config.yaml
n_layer: 12
d_model: 192
n_head: 6
n_kv_head: 1
head_dim: 32
d_mlp: 512
vocab_size: 798
activation: "swiglu"
norm: "rmsnorm"
norm_place: "pre"
norm_eps: 1e-05
positions: "rope"
rope_base: 10000.0
rope_fraction: 1.0
qk_norm: true
attn_scale: 0.177
bias: "none"
tie_embeddings: false
parallel_block: false
extras: ["capped logits"]
init: "uniform"
init_std_qkv: 0.0257
init_std_o: 0.0
init_std_up: 0.0257
init_std_down: 0.0
optimizer: "muon_variant"
lr: 0.00477
beta1: 0.95
weight_decay: 0.049
lr_head: 0.00496
grad_clip: 1.0
warmup_steps: 136
schedule: "wsd"
decay_fraction: 1.0
decay_shape: "linear"
final_lr_fraction: 0.0
batch_tokens: 32768
seq_len: 512
doc_mask: true
train_tokens: 130400000
steps: 3980
dataset: "wikipedia_en"
MLP neurons of a small language model. Each row is named by its layer, matrix (gate and up: input weights) and neuron, and shows model dimensions 0-191. Each number is 500 + 25 x the weight over its row's rms, rounded and kept within 0 to 999. Numbers have three digits each. A neuron's up and down rows have the sign that makes its largest values positive.
After each neuron's rows, "fires after" lists the tokens most often just before its 100 highest values on Wikipedia text that the model never trained on. A number after a token or word is its count.

L6.gate383:489521507478487523486486479496522515502516495497492489539530506515533531504526491516458495516525459472493492448494483513444508518473495520512501510497427506525500522439493510488482544532497462493537443512505494462493521525476497477491471470481477497460493506524502448506492480497504475478521536453505531520497484486516491496499423493475481529484484468476499523493529502516517512493518512516571452512463488459503534505429540532520546454473486469489476486454506484541498510482507535491503490536473489480516504515495486534480497513503517483524472495530476475469532476483495500486
L6.up383:503494479513466443460535468511470540484506485467509533514465521458487492502525461505464489525465459524513498535458443492465481528518491463518503457491508495499528505489477485437475513536497445506464516509523510544530507540462506499453478476484519533501490438490516496480484500519485482523511491459517468497505508513480486480467509453485515503512495470467514494454497491502536476477473482513522527508494519515506518461502481472479499512520481533462462500494497535506498510505503505515502492462488497492495520483523506500506485490540506473484500513539454554499444515536544508557
fires after: "t" 24, "r" 16, "er" 14, "l" 9, "d" 9, "i" 7

L6.gate404:503543489518541496492530523492526472520518475484448492480542491506530485481515480505484510450481478461506477473512453494503586513474518550467512478515481470495550479522510471499481513472564481484505500523481479492517532471542454478549494481477477521515501500492514567486510532516482472511504516506507505476500503510488500451467469506476495519493495463461516520468536470473470510515464523482560497480467511523508503481505479475472526524534446502526526469486513495458492531483530501511478518509476498481514503463498511496500461501466511498495536522482507516510487471552497484493
L6.up404:533511498511517436461477439480513491500514515522483454501512530458506485489465506514477474485524508539505471462510517481489557515480491488513489458521516516529482486498500443539514525451553479500491515481518507483480516513487461505560522497507514496518550538484476497501492487515492518521503529495475466528503551535512490540534525472530525534514492494489511510509443494476496540528473504501464489491511523496518509498514517465480435506511499493491498492499482438513518506488502516581522527519466471468508488498498511479459531499517443488492501463485473505527513508485506509524
fires after: "c" 25, "u" 22, "l" 8, "or" 8, "m" 7, "i" 5

L2.gate461:493473520487487494499547483531484497498494499468504454510510515511481511486492482466503483487464467459499494540496532467467464486535529532496519518513525512502503550486484503453561464537527477477541521478494463484463493525517447458486548511544519476544496545468483476516527496492503540505497477512494458476496518492537481517552522497487487494494502538477524490487515494517509518505473552542478488508515518470517544470465479543474438509509533531513525499502448531489511528501501481528506517489496504503489479457482509543497483498521513509503503505466507453513517472471507534460
L2.up461:524476461489516477489498509443543510504540535464506511487427507502495456462537537517518493501491500497515477506517555530481531492465471493520506483508500568522518509486491508452521511520497490551517494507529512479494458522514480543517511437470495492546500519544459482519538479511496519562501523489469546474496485492524493488499501513503508482519494544481473489510544443530459511527454483516502526467466507515431500530506507490533493493489476516497487499518483472518496483505471532528474542497523515498481486498489493509516506483480498502519496485466537483512521521460495498506
fires after: "h" 72, "M" 12, "t" 6, "K" 5

L2.gate217:498488453502491516463476517474500476497547492509495467526482451470525500503504519499475482522445501497464507534523480530495450494479501500516557511483520526465516496494475524438506502454478503511530486484460526510514474501517472530487484511480478489514473483501526534506449545475534488503538450506558482459489524491517496528511457463501495510478520551487510534542500485542537487503501476525499463499488527468512510485453512517490473515493494496515507492469522540490518520509461561497521452502520485475477557491508527534516530512480484503508495481489558530527492508484495492506
L2.up217:489478458497479514521475494473479458540492494500549475470502497498557525521481478514500493513499474514492491505544508534518508509523482500521541477491490569503553483496508517478468484487521513499539530499487502519513512485500469467530487448510426527504501519524520526517455545495513514495530519489522445441520523498480518509476514478517474471460524558502499562503495507517536453517473499512466499532522481510468453484486501526492530486520487493477523491518463530477473483480490525501521484483498540509455503530536537476518525509468485497507486493509511552492474498482536508492
fires after: " a" 31, "a" 23, "d" 18, "A" 15, "an" 7, "ar" 4

L2.gate205:441446515471450487539487527496507501511467537486516495524517513508466501528473506533533508460531521479495512507504494496538517473533526490485487518500536485491544505496503508499536524518546521493483467479454539497509511426511483469492479459519490437489516495447457485535508476481492498468518523484524527506520482521541508474492487507474503486507510501511536508495534519522507535486493504511494527490523501511484485481513474503506510559515478530529520491502498522488521501521535505489510494492576518499486496513490492557514487487515558487446504524522453506500560508543465505471
L2.up205:478467505521505500485479510505482484493481541457536502549521535488457515512506481505514552535506462495472511502519494513493535460477484494495492502495538508505568566518531503439463514513499535540526484491495493496518473456509515485525500472528489449484489539481516504516465481507510481502488522525486485488485486532529472514510523458504523531482491487478511498519554533495517510480473494469541519541532494474484495474519501475511535505539467490531529526467564522492537490506496511515549463486520492491545508497522552544528497506485502460467486506485487483475513534506457491510
fires after: "c" 33, "h" 17, "t" 12, " " 7, "e" 6, "r" 6

L2.gate236:513518505520507451495513493520486485541527490490506462494536516464506512513498501467578477532481470458532458464516462503503500460503519510480518493522541448515484525502496475511501508516521489479482494529519492455489526482501463498528547497535527501524501469517451475499460511542518466507495507534504474556519508514517481456437466535518535518504528521493516551541497483506498527502495474536474492462528506490502534506492521524509488509493538493530519485531527497513489463517551499545525532512549481514486476466512540542504483530523473542475489504521486515519499499491510513504
L2.up236:527452510502502492512497509511470460513509509480464499493527453496456524526478531503486460488514541514468519470517526513483479500465481537485478497468533506503496501490510570482488510481448505473500498533526559560537492467490466485458525496531483475521513510505513485532478487458536464476504525515487513497485499498548491491490532494472503534534476504488481534490510475524487513477484509485479456556530502515530445487517529483493499558467504521493506556498560471506510468535501490488486493510540489513518494487530489495508508528444500504499452499495473497482458480523479523518
fires after: "i" 25, " t" 24, "t" 21, "e" 17, "o" 12

L6.gate485:477479465492507481517540500526493467541542491508505506531507473533492485519496496500544487479498484448537489527467475476485489520468480519485488560508523487483509529490511441524485521471531518494509471518517505529520528493526513499480502498498489498508478503508509472504515533447474533442527577511480532537515534501511457483481499492487512545513527484540489493547503522467496531471514528504492508505494474508488467520517533496509511528538465526530470482483491539488489495514497466521491545505517484478469507576503552502460472535532537476479502524535506514462487466501524495504
L6.up485:485455503443469480506482494489524504539529538478424504526502522497479547473496466514531460507502553503477544538520518533503526560494467511484490480462453499527505530495499532493517502509519526491516472533483457497554500488442480496482528522527527478482471492500515430517496504479486525517528450509561450494533497486526466483486493487513524511485508473556529492489482490503492478461490489529482513499512490512508505492543510474517520503489478505496509558509498510499513510491496501502461513482513505460500516526510517490483458502514487486473489536541491474466470488533507500499
fires after: "s" 29, "t" 26, "c" 13, "i" 8, "e" 6, "es" 5

L6.gate173:520495513484473533505504463530516475473464505551495480505502458469524517480513520514483475515507499469454511541492463487493535497444486479527488490517503509529523471491473477466488544535526454478463491502546489450490470500461477539485544486450514509505458464509535519512484513536544537502500509473465475518516516525470480475514484490495530507469509500474540518527487518568490506479540501494547511515515490530526561511488519518541502450485519490506486501462498467524498526501515528522504467531475502482508468492483473464482528515520482518489526526530499530479497512532484483489
L6.up173:486494561502500458500518510531535503536540500487521484496516463480490523528516465497490504496505469451531501524507468514472516495514466499532491537538480477489449470470516465512491537544507511548500524496496527495479524495503512515484495485490514532465506492507452463527484482538509515501540487499487563503521498463500545512515493494520494474477503530476536483460544510509494458514516506531485491520467478506526525453533498504482515467451544485519514514516497477474461490488489509485496440497495462490446535489516508508515501468491450482454475500484485499434486538508519539507
fires after: "is" 31, "o" 17, "er" 11, "in" 10, "at" 8, "l" 6

L7.gate450:499504497529495517538463524507488482513553497476468520485533497501518489479454528524521495501477530481510485531522514478501479531505492497505464506506546487469473509511518536527505535517469509514482544473485491515496540563480472513547486526459480554465482498518534479544521533490493503497508508484526498481488476507498538480501517483509504472514497544469537489515456546523505481497453508545450486528460476502498446505503488508482536507491508504507475436470504535530468477502485545500537472523486477560476535522478499517476502469520481504495447508495508509484540500517528503538
L7.up450:544536441481500522534482451461514470477447505497507493440512510501507518454463519516528515489485533565509509498513483492561491511509475508490455476482531463455454492505470480499487513522485507501473505497474495502515486469552467526502521501477509525452483521486473476532519551496522513508464488499496492489507488554488492485494498508511487487484478489482468478490524524526478435484456493523509485467478519519516495524531481469498551480507519532479524508496486516495543504504469519493474506543485497475498510539505490497490510540529516499467480536543478501434533483494496501516
fires after: "a" 50, "ed" 8, "en" 7, "e" 6, "p" 5, "on" 4

L2.gate436:485529517515524528536462499512489534485509533491498492479463495580514524529509512489501525535522489455514541525495473476525494553529534460535529483500459477517474497509462503489493458508559508520505520489511517502527482476508526485470513482473499489501465529506497518501508513447493445480498506495509516507586526482532492518530508531511514491490513476502507461491531518474530501499516488529489488436514546533468503526500510545477470523486500483475507482485508514526506491494527522516518490500513546475521546469502511476523533492541541514445455489479514463494492516507473500506
L2.up436:486454520520470454489479516546484520498457520510538502483483489498501511467501516469483439502486528491510527528482505521518493492476533542511501528510520500455475516543456477501484534501522495486529495482459565508500487509485561493492485539533494470490525463503468457460474484524496484464486506506518399515506491461523497483522489523502488505482467523473485498532502464512479458506499484507492494517537537506537467522491525455528482519460484522472535525493501484505521515495456480550522516507476521503509498510469515539454469517511483462459496495516478506510507506497504500496
fires after: "l" 47, "n" 29, "in" 7, "on" 5

L7.gate155:490458496487519484542468483515515484508500512518480502522541479473499530542489517499518502523478466479502524518510496495487497487501502519509474489458518511499508494510558472511515512478522522452466558509517459469500521514501537502489463546499537479486510531485478517476518498484454489464511476484527492478453484547508509503506447517470477443505475490497498496528493476526459512544521518486493502516490504478457439509503513524485517515544541529482563435501493501539501494486483521468505464481539484538547529525522437505492550503503475493487501466504500483523503507538519493476
L7.up155:510517521544513497517489447503507496498512498520499492510510487481495493492471519509477506506525512485452514497497515519455511504485515527538518471454521515502497484512473507518482484513513488471485504506503527495481524475517504508501533524442489480523499493553539509478520501469503487510483458510492472551522499475468505475501517450556514507479492486505466496481485507472543564467500513436431498522507476528505492473509537517491450489497491491523506537516496488468506451519453471514509453474522495526509477514436509526488474512476527483496521553449504563524493470452509519465
fires after: "o" 29, "he" 15, " o" 8, " the" 8, "y" 6, "h" 6

L2.gate433:454509489485515519515504527509503508483497474503482507489478508459513501522524536513509533525464540492539482490502441474507503502528504489497484507495491497478487474467496560443472499502462481478455513480482494553524485529475482528490478479511476504520537497482556503475500521532458492507522489496543535529462521460489532520461516530526489530512459530483496524557508496510546491514508503524496474499499506498500485526490464521506502513480537506491513479447445496518550510545441512502491507531541448484491515452465474556490514510527487496484470479481494498503498473512491515546
L2.up433:508502495489497529504477512523479452527527512470508485486510495451502514500457544514488468501529499473523490550580516494504469453525513508542471549500491472496496493525555482460487511512527473468497510475518489527456509452468470483493507509499485490492486488500455465535499473533502469526518494461502517492485526533467499506519520474513480514490503514493467519550516528513539452521490466524499504532484504487537489452539509512485522550488520511540541477502517490467518514490477494496524497491493507502516480477476503478483495449474520479472488510517474547507561465521549523486
fires after: "a" 84, "er" 16

L2.gate427:529539533472468519492494497505506534482526512503505469503514529474488461492476515507534497447559523569513480459513496464487536485474475484468500506547463527514503473456463506496519529517494519474498468495494527544505488478491485445550484500468515544527470491513516497490444499517500507484474511469472462512507513506481495510483458465469473498482486505503490538522540463517489479456449489478487502505560512497505485502483506500549480510481508479548472507471500512494493499510507531507492493522510478488491484460507476569505522557496486527452503477514488484509525468521498474518
L2.up427:513498509483456490484537524493478551509491458518514503489498525514488512481464529528471498492519468536493491490462540458490503473521492543449502525446524534532490479507489496474543508481497513482493541491522516569487478479501530435501455503498489547529471507485510499507490509509498486522537498512492524555478480529497492529485507504436481538538481486500506483498483447474474495493458477443494493509536486500488467502492547495517503521494522525494445499512514497535463502493503458490492500479520492456521486486487482533475516490467484462503481533497493534459468492481487449510
fires after: " s" 51, "g" 18, "p" 10, "ar" 5

L7.gate48:508460502527471524461492461453514507474496504469524496494512505550518479446467522455497498482481490505452517428509461471533517489535531485481519456497492503536486517473494510506525508466494500488522533512433496498495477493529460517489485478471503518491440489460488524472538499486494522508518484483510483480512496478460464472528484493504452485524508484496543466514457471526489557520540529507516451492480475482494525489489505463485497499495472493510555480508505513503510535506526535498484519516494504529488506450471521548509451464484488495505552520518527503493489502519474504497
L7.up48:478505495452495550479517484485503525508495522544502503501502472495486499521443512530482447504492515486498514465493508485457536441514514535498485453532511411504462458474453545475513537491484508528458468509543527493515538523502474471527502478511487495512539480463504503488487490510497527546495540482503520483525503520487538510527527471512485495476498506492468511529489460510481517498523488564518534523462506479506487532512507515518482445465495482493494516541456455497540501499482534488485529492499529456487503514470473505475484506535506478497507530499493512494507474506470491519
fires after: "b" 23, "r" 17, "o" 17, "l" 12, "on" 11, "u" 4

L6.gate16:462516470463462496500491520471518482547532497524513502489494486540486508481491495477527506468496500520525512478504505472482484484455551528468471529524485517477535475529504513530488539525502500445516495481510490505505508489441521476528495489525486509487500545411456502503508493510494512542485508496492524531506451495458499481488481502481495557486492506490516563503534497541500558508493467512484523539488468481528503481513530508506504461543527479466520480507500517510499496468476474508478527487509492470492519441485492514464505476476432515489523506512455501517520528516533539490
L6.up16:485503485465470455495512487469514480511519499524479450494528502496538496486479503547464548521538483501498498508510558485534479514504542504488534503541513466521513485457536490524491469551527492521482514490490514500504458468503446490487492496450495541495530493515494487542477524499551477533526485478535483490520487501460439479526490479517502488477503501516481516519493489515484472553477538503491506479496516469512506506482544447519520522511502541507528479454515490494513520478472550520483478482488490528507518474473474521491530469514556469516493508494456498490513508518548559499
fires after: "o" 27, "r" 24, "c" 11, "a" 8, "m" 5

L6.gate130:484521506516553529494475493518558489534500504497504467509518493516547481470496519462559522476498495519477446459488472493529517494455441554492486523473499466523516456475535508494496508503506493525481473526532474501483509516474524523471524505566451506531519500489541495483528472488510518508520492473448481502521455526509537512498479471498496508498473508477466517510531507458509511484496494483531489507431487495530497485553440493499516506501473489499546506520479529500481506530550475470479505468470490499461496488500482486483503485516475532542478485516497524490486451499501496491
L6.up130:518475512506498538443488479525536517492503504533513482448496504516519485436527529526514473535485522509521524514525526522505528559481518509497421534498524506525492498539507532518493548465499528472480521521508543513489498495454503524498485491514486496507485491475538471510528545521508486529466503542498506491536486504508482559546495514504462497507496527525519518502528477524495469515490502482475562496481479512532512494495478509485495484523480495512513499505493450514483475529485473503516520509519492506504486528510468513461545489506484447507556514498497469518485520419479550492
fires after: "l" 37, "w" 14, "t" 13, "r" 10, "m" 6

L6.gate12:477490522504532496476518523467490463509487490460520529471485487518467468467501472475499473536478530494510505507489499544509488515492505505470459434519462537436479446520522465486481517508473474474497484470467507453542488469512486526465496500451468530511468475492497519472507496534491514494460497478510524490526519475484459522518506497475496498518477507485486496514516556523486481456484511520535455494504468523439487519512501502504510465464502488523480512508504497508470466503475495460524524500456513484546515510491493511483472516471508550494547528532508474496475482539477563488
L6.up12:520472462488496497469486464541520502523516501462464470512499459506525465529459502525495509482506509505497493477492512515476476480521496500516506518485519517456495446504501501509457522472473520504503541495473507489491496542486507486467524532531490494568504504479494481525486448513483486563484484476504508489506520495512497545505491487511474551552455488494502518491526566492492483515478480472487485491480513466457471505525489514550464485461528530472500483453493486517530486481434514529483523449542479499508523551527474526523480520507517511541503531495503503499501460532456510522
fires after: "r" 25, "o" 13, "'" 11, "U" 10, "A" 8

L4.gate70:515536465524505535467486454520477479505508528488517536520498477521483450567499517485519537474446498533549543490514469513494510490496483467576483528473530520507507489505494523528455492499493467507477511503464534495511457550497503527460506501513466536522512501471476479468474478528495472522512484432467528538519479521519501480519522503485497495476469504479481474503528482511562525468482501447443509522505521520488493532474530501472505515509464472511499470480485514501476477500520503518514490484496529506540504497484497517488504499513486522487490535476500523496493540531497546531
L4.up70:501532509471477450512509487528497524483498466500539467524466466542472489483540529508483520469505537489511473462501508503488491505530478524556456481506524489484506521502481473527515513534516470466517492533445500480510507515506493483525491504503484495564454472478456477490464478501454490500497474509511455509540524508501523483506525497496518508489495502557518509529505514503536491482519496495455551531464524498525510478447476526458511521446467508508526510497519489538521484505537513532501504501512541519530480493473440515511489450537515491476505514507541546473525469505523516516
fires after: "c" 43, "n" 22, "in" 14, "f" 8, "i" 6

L4.gate145:493531494490470506531522497502509443494471505513516523480456552474503520504548498466545489528500486488506473517484520493424480504554506524474526496492530513510508482481514473519524500527500481491476512490510477501554543489528448466559555521491524504536529512527502497509526427494499485470502515510492509498485480473521492441500498518473488471521489494509524495469510520508527510459470510465503492461512491491528482480526485503493503465519520499472508462479515425511507475541511529549487488516468498508476504494571494504497488521508509499521510523458510476557500505495505522488
L4.up145:546490457463506461540535510491533515516532516532499485503531507532486500526492560491479487472481491535510490514509539504531490493504526466479519494461531510501507530498543533484512491478490480496533514509489476493507481451529511499505523463542474478470534518516467488532505509506539490492502498507544475537478484514476532516476485473515520511505468488479460437536477548505480524512490480466541469512520511491489510507511471513462489538508526461464452493482471524526471490511529481510494543487504498514507515521512465512485505509534458502503486537560471540481498518481575505531
fires after: "s" 46, "m" 23, "ar" 13, "o" 6, "an" 5

L2.gate254:526469500496478486507506482432497498521506474431439519481503458525478512482501527500494524475499504490477548490467525460485488515520450490492527515518513528467520501494512516464496477489460505485509491508513480515526502517466510537508510470536500499524531463468542511516500490480523512575538483490529537507477505449519480505531490542500488501524461524505504533542489516509523500517464457480472528530487506464493501490503530521487457516491505526525535566553451510508486468481502515513453514503509514519492444507511486510459485516500522510485489476485533490468496490504527520542
L2.up254:482509513487522484521495498493502489468499523506475501471538509478480510479537474477538472472436515482494445475482480507467482480498461490477528469538495498524457505504509508503496480515497452473516470470503473476469499495499476541483504492553530507553482485533462498475517527509550508540491501491533490489519528446504454493486520493480496471519525529501486507512529472522510484530484523531468534478522469556509502462466487538537437493477477496553539532480478514516487479513532514509502515472481521543503521507476529479464531497505563477508502505527519517473540489498503499471
fires after: "h" 19, "a" 18, "i" 18, "M" 15, "e" 5, "y" 5

L2.gate118:522489536521494476536475495477500469495505546545474508501517473540525523503519563493472497460478525496530501539484444513480490487484473524461487504473477521525481502520517480528483513487504507471494494540511538510510499487516494483493486513507541509437455489483562524509548500534465542493522536509524486460524491526462525452511474524520541525508530509497534503525511529480512534479541491530461459496522505492461480497523491490490509480486494511504454494469515530524528494520495528495482447532512490546515483467494464499503531487517499529498515502498514512497519571537530478509
L2.up118:496480504493501484508503507442479471484541473526486560505479435495457466496494489527508500461485493512506491475498524500448518492480478533484483522499539515519476518475480486496500540467491483526522509496528474483552568517498428491489508509529482529488502483526493505501487539486497492516499508485489549494504518494483491502462497488572530464501482505482482471524512477483501524466530483497524513478525475503481528524519526466494458468474494514487477490473473479482526491488488538536441490478521490499465487504462498568494533530535530519516515549480468457489519512519505527505
fires after: " w" 73, "v" 10, "g" 6, "b" 4

L4.gate451:472557464466520479475478520465482478489473475510492534470487492497499525487466530511505469478523497489472477495526525477411500530485485480453498440543494494488511482529491512507499525488483515538512501501461488484472474497505522477528522480558478546458509525502523487530524500445500508504522507501524499461508484472494471516495497546534473494493508526519481492512514518490494481448513494489486439493512511490474533527524503493526477472532526452508501513495502519537562515489476497497514505464494486488470495508517493516523522475502449530505501466514556486482521495541485558474
L4.up451:452524511514543520519515500471482482509522488520466492524527522505532510507515506501495502505515518530483511491493485504483470490490535487511488533497515503457482545515472517470478512505498546488521549532487487500472518541504479490536491543537524470530487514521519478476530471519496509516485466481487464445470512529501493465475520506499514496510522530526525531504468569507486547504533475497505512501485532447502490506469485473499461519490451510488509491529477485472548507461458495481477473477523481481502499489519500460451496504542551533513575515499540520501473557504491545521
fires after: "o" 77, "m" 11, "D" 5, "U" 4

L7.gate175:502494473535497494541480515497484458502519514514480505469520505511492494460524473465462529539532496517513488488497477510540547520487496586499491493521452518480503491522517541492486533523537530500487522508488455485487528508530530510518524431486507506457511502523495531517503521508495472489508500496497457502464520467486548514498471473493480508518475472488520557530509524530465506511518524476531518482430486488490527517495477505457491519450454524515486516478524519511510574486504508493503508495509458512517470473526518505541507514533511490504491514497491500465430488513479479475
L7.up175:502483530539506491511460532509496503488529495470436496479524460456564516548519499483504523513514471503501511432494503478525530517461485508461494517501498535481501479498516495524489480511475523486502501492483505542493520506506472540484538487455484470455459446501523511491517473551537484488467520479478494514487506470550501488465495485501475535476512501526496519548494497502459524536482495530504501497462584519493504507503483507463462486488456444487501530472534484526489536552497500495501490535507503474508487517492555523507505534505489477525504508503513492485502490534483472509
fires after: "h" 49, "i" 18, "ed" 18, "u" 9, "x" 4

L7.gate99:475558555462525497455484495521499539503526517498512473458494526444494515505519498447482463481491559474480496482498462492543499522510479491540534494499486515471489518509492463508500521507510459514468521518505498498512484498499459507507492525464520483490447509484550519493511502491488529512500533495513501509524486499498492526496461478448518521498504496467500485532531547505525516500496446510506509540537531523477466518520484506482494494511540540542540488501485507535503433504503494494513509526481474523566537492497518497454516542518507478526510516478455475495473506510460449518
L7.up99:477478491434526472490467518566522514482493472505517431490506522483539523471491494498513513493475521493476504470506483501515495474464479541517494499500475541509475503458486467561480516516489491475441462463503516471515514499479453464544512531510513481532457474504510494508530484468489538519488495502497545551508505509535523518482485497470431459481485455489465496506499504535483529474542513511468527488524520528536493524503499492472508465500476516502530491492482519517495513502513477516513536496528518530529487484542510501481527511488499483498483516472464487435475517499512464485
fires after: "p" 42, "in" 14, "h" 9, "P" 8, "f" 6, "t" 4

L6.gate184:482562536518535491540472475491506529469476485568474501531520530565500515493480527507517504529499516551454443488502481479517481479522519499497480538522491468499505492509509475529501520535538500536478543484491505519479517505521450474471494512508488528534512480488523560521517477506470503485500489485516485487482491490524505518537506433509493475490501502510459446520455484494511500486482492490511473502497464499468463491484540460493503479495453517506479516476517501472525510504486500509486540520524535480505542483514435517553481509526466538517499519498503510519493499445490486495
L6.up184:485469552514508468536527473492507480525497542528503487522494513527510515508455512485533486477540460571484506480511471487517506459491563501483475517486450480508508483477502502494497523523465476477491511460505481511501532465500483526477505540552496511534521489507521517526514510533541503443541484503487478543499492495507455489481519498505530480526485474518476483495485500501519518526522502498508470515527530510500534518481460487529496527488542536471536525515535530490481526497506485467507501475555487504486549525507512523525491507515493473539534506556467525540476495500565466481
fires after: "m" 35, "is" 19, "o" 18, "s" 8, " t" 5

L9.gate53:460523529512477534512513487483539510514517517467554454492545513441514508532521512508480497490503461524529503511464506524455509476493449525449477523542521513517532499464514455493522507496515511529503563469489493480494505511522507531479459505477519491462464516477438506516531501478480497505474520513540512488499479461495512505484471477444539467478492494487479515531483444483459494488500526483477509496502499536475464468471478509492484460514502515496515487525519469517480450529498480464520480523473495453501505519496508527509521520470522482499537526522459472503460481477486491490
L9.up53:528486463497525494514505524555503478495550513516521441498466451486475530529471499501483479513487492497491515498473518512491511541504538503515510481460494555536486506504496468476522489491531462486545493520500534502524503507509488554514432516469519514488462462508483525495425487463502489490462488498477515509504497482504546549484505478523502506483499488473508454486482537526479493464486497470495498543491523464454501522513525474483461475505527492472510488507511503467549466476496512514541516519487477496477455503502465479469467501490478507531497510532485445490456496492480547517
fires after: "in" 19, "nd" 16, "he" 15, "," 12, "o" 9, "e" 9

L9.gate199:501503523487468489487480486523547523476511517533504537488492479486515483483508545516505474446521487516482541502454461446495509474506490504494509466498501499505457479493500525510475552483506485500509475489485482479485478507454479509496511514485529543515488493481541508560463505464499559475503533511504460504441526525528538486536464569480529482509479502458516504500522518509531528534499480524466458474518494498502507441541477491510485525503557519532501454477522489509493489508494459513489477504517499488509495544510476524470513514460505472509481519506473465446506526482491469499
L9.up199:470503525459470475490491542534477527474480493527511535523441496459442530493530526513515538513495519514470518455489479481533496477503506517500547507458517509545463485520519475500527481493501492481507484488527470493514528522453452506483446505494498515537520506489534464495468471467509474471494478501491504503514528505479542492461507482528485491525447518494521513484463506485500497441560492526510519531530514458485541480473504485483519534475538502505511485447461523528480514494482487509507520493521490475497493497476513487468493496487521468524536514489480496444470456500523477474
fires after: "b" 32, "p" 15, "f" 10, " " 10, "g" 9

L6.gate377:478467501516495461522475493490484488487474512507511481522470513493475557522486510478494473512482538517495506512477474496494519522547467519510560471532523491458517535521540496492519539567517449530489595527478507455483496523509485499517505495525453545546507471488533477512505524508520488497472484530500512534502526488500459488483484532544461444468500520508496486467481472475517500467506473468529500515465484511486451477464485542521510495505514530522476483498495513530520480471490531508480491499504489487474494481499501503493489492495479528519515514469515545532484517476550527519
L6.up377:490464498558529472509473517498523499495491470471502509508517493530474509476489526465392516504522500510526511486484496531520474493504512505493509487494524510508542492508538458500491494486474458559484562541498552511493493493506514479508498522508478511477522467507474442560515514508501473508485530521491508500485474529502464466544506448549463465487493527502491487496498474479518536496488534478521474475460482455541492474465481507462473506522529510517502492515479467515503478482503487489499507465495499488485471535542549519491509519458510488507469515498475536512492481499547482508
fires after: " a" 30, "m" 14, "an" 13, "A" 8, "i" 7, "n" 7

L7.gate467:535526492503530482514487525465467515487504462500507467479443441461465490518502487483513508474509529507514491477510502461481444537505529517463485522496512462485546500449517519486491533464525499493509534544523521465483479439514479491472446525505465521465508497502489512479462482496511496518542488484478499483472484510499510549494530480484489454517513515518501513520517482511492522475448522529477503482472476530533483515462477512517481504489484487498514508491522518519500485520532564511509459517470453451526475506498528491450554502531496503507503481504490488484482551524498464529
L7.up467:530499523515497504503454490500488493448520494490506508481502487493501524492514517495497515537550519478518506479543486494507491526506547486481482475486501457538480451510509481459470498505543501447512520546548521470486516489466523561507479455525475500463517549480460506479504462497515498495518533498516486520516547511547515520501519505474480501529510524492459493486471527486529530521494516514500476468456501531565479499489515492492456492502463489505460500452551446513521497462480511535490483488492498527537476505507490452468508457501499510480506493463467506511495556463491518507
fires after: "a" 23, " a" 23, "t" 15, "m" 8, "en" 7, "c" 6

L4.gate96:483470493498524533500502475503491545446480497522458514508508480503492576495490517529466536548508550481520499489542471508460520527480434546457515501479507506478514517509505517448492482509478515513502496466489516506501522495473504526477521509526493508517519536528508523495508516494487514472465480534490481493530494512492527493518487449478504492465429511553504486499501502499525478524472500502514483520483541498466480526500494483485554499491509546506484543447501530487510473501480490494487461502510473488479539511468470559528534495539494530511504501520466479554507514497444483507
L4.up96:544447494501475461452495530477472524508520494485504490468526475504482521509544501531445527501468484487520531474499541506531545511493471520478525499478475481503450523518534523498476503499473499511519505460565504496468531473460501511509500532494506496515498464539511543489511484458537539547497487489491542505472434522521515482513476450487529513495487546494489477481493482505501491470484506537520492517496528499539513480505524508488537508492554514524526482493466479535525493496549470487555483520489487511479507510484537497469498464514523529469478541508496536485484483470498506471
fires after: "l" 47, "al" 27, "or" 5, "C" 5, "a" 4, "ar" 4

L4.gate430:496496489474518502528524551521506510498502523489490466500486462461497454510469520470490480471492495515530509480451504460503496521528546499464523525469484520538498501486517494537577462507523442532509467526460474497526506479510503475478530488493506528487492493475517483482498518549530483505486520508484531443460485457460525501535515532487495471495500507525457502490502531511490494501516521505494496524488520508459485499532477506521571509501480532427566481509530473511465503479466489460486500514473493526499484506528554491496517480461496493483478481492520508482528484499470533503
L4.up430:489522500490483512504513508506495544501506489485509508501498519498541505509479504506439528493489473490512492508488537540568490531464554475490489517482544517496493511508510455479520475525515505448498528540503494422477505432541552540507529544499480490475478501515451496468492463527511482486518525468522492453497515531496509484452529476534511499502499504465501506543507518526529493493500501488493471474512505481459513491493462476485534505483518493511489486481542534477508494503489530460478494505519512501530460484502474513503475519519507475515459515544466538525582490495508498524
fires after: "m" 31, "en" 19, "es" 11, "s" 10, "d" 8, "a" 8

L9.gate129:510492507499453526503465544461539493501520518501536506506527490504512488473509512504473475482517499498472505482515470502487483517525522478490494485470505467505466517522495511488449505506474475502486500493483496467485475484522500447467493523456496470471468488500513503521476505451530451467491478539497538489477469524441533496527481499500489495509560463506556523503522515494528478491475452487515502444517471477519485472539446478482499523510509470496496476441531496526462463483457519481520487509495513485506470529487517508532485519539517512436537503483535525464521492512493505563
L9.up129:480490542496484492484484548513497514490512507450479510533492512515478481516549509523490476468524477520500531492526493550473509518489508508482496463471531490530503524489503486529526507488490496478484516514445539520464534540436527482437443516471512507480569453491514488501482526505506490513498510521497552459524479529493502461512490486506451504500499488522508465489488525478534498485484495500552529511504482491511494507490478487493544536516523513472491505479475540535493534491529498461510495503500524530480499497502466508516431494470482441500536544489494526459513461476505486533
fires after: "t" 29, "u" 23, "en" 14, "f" 13, "i" 7, "b" 6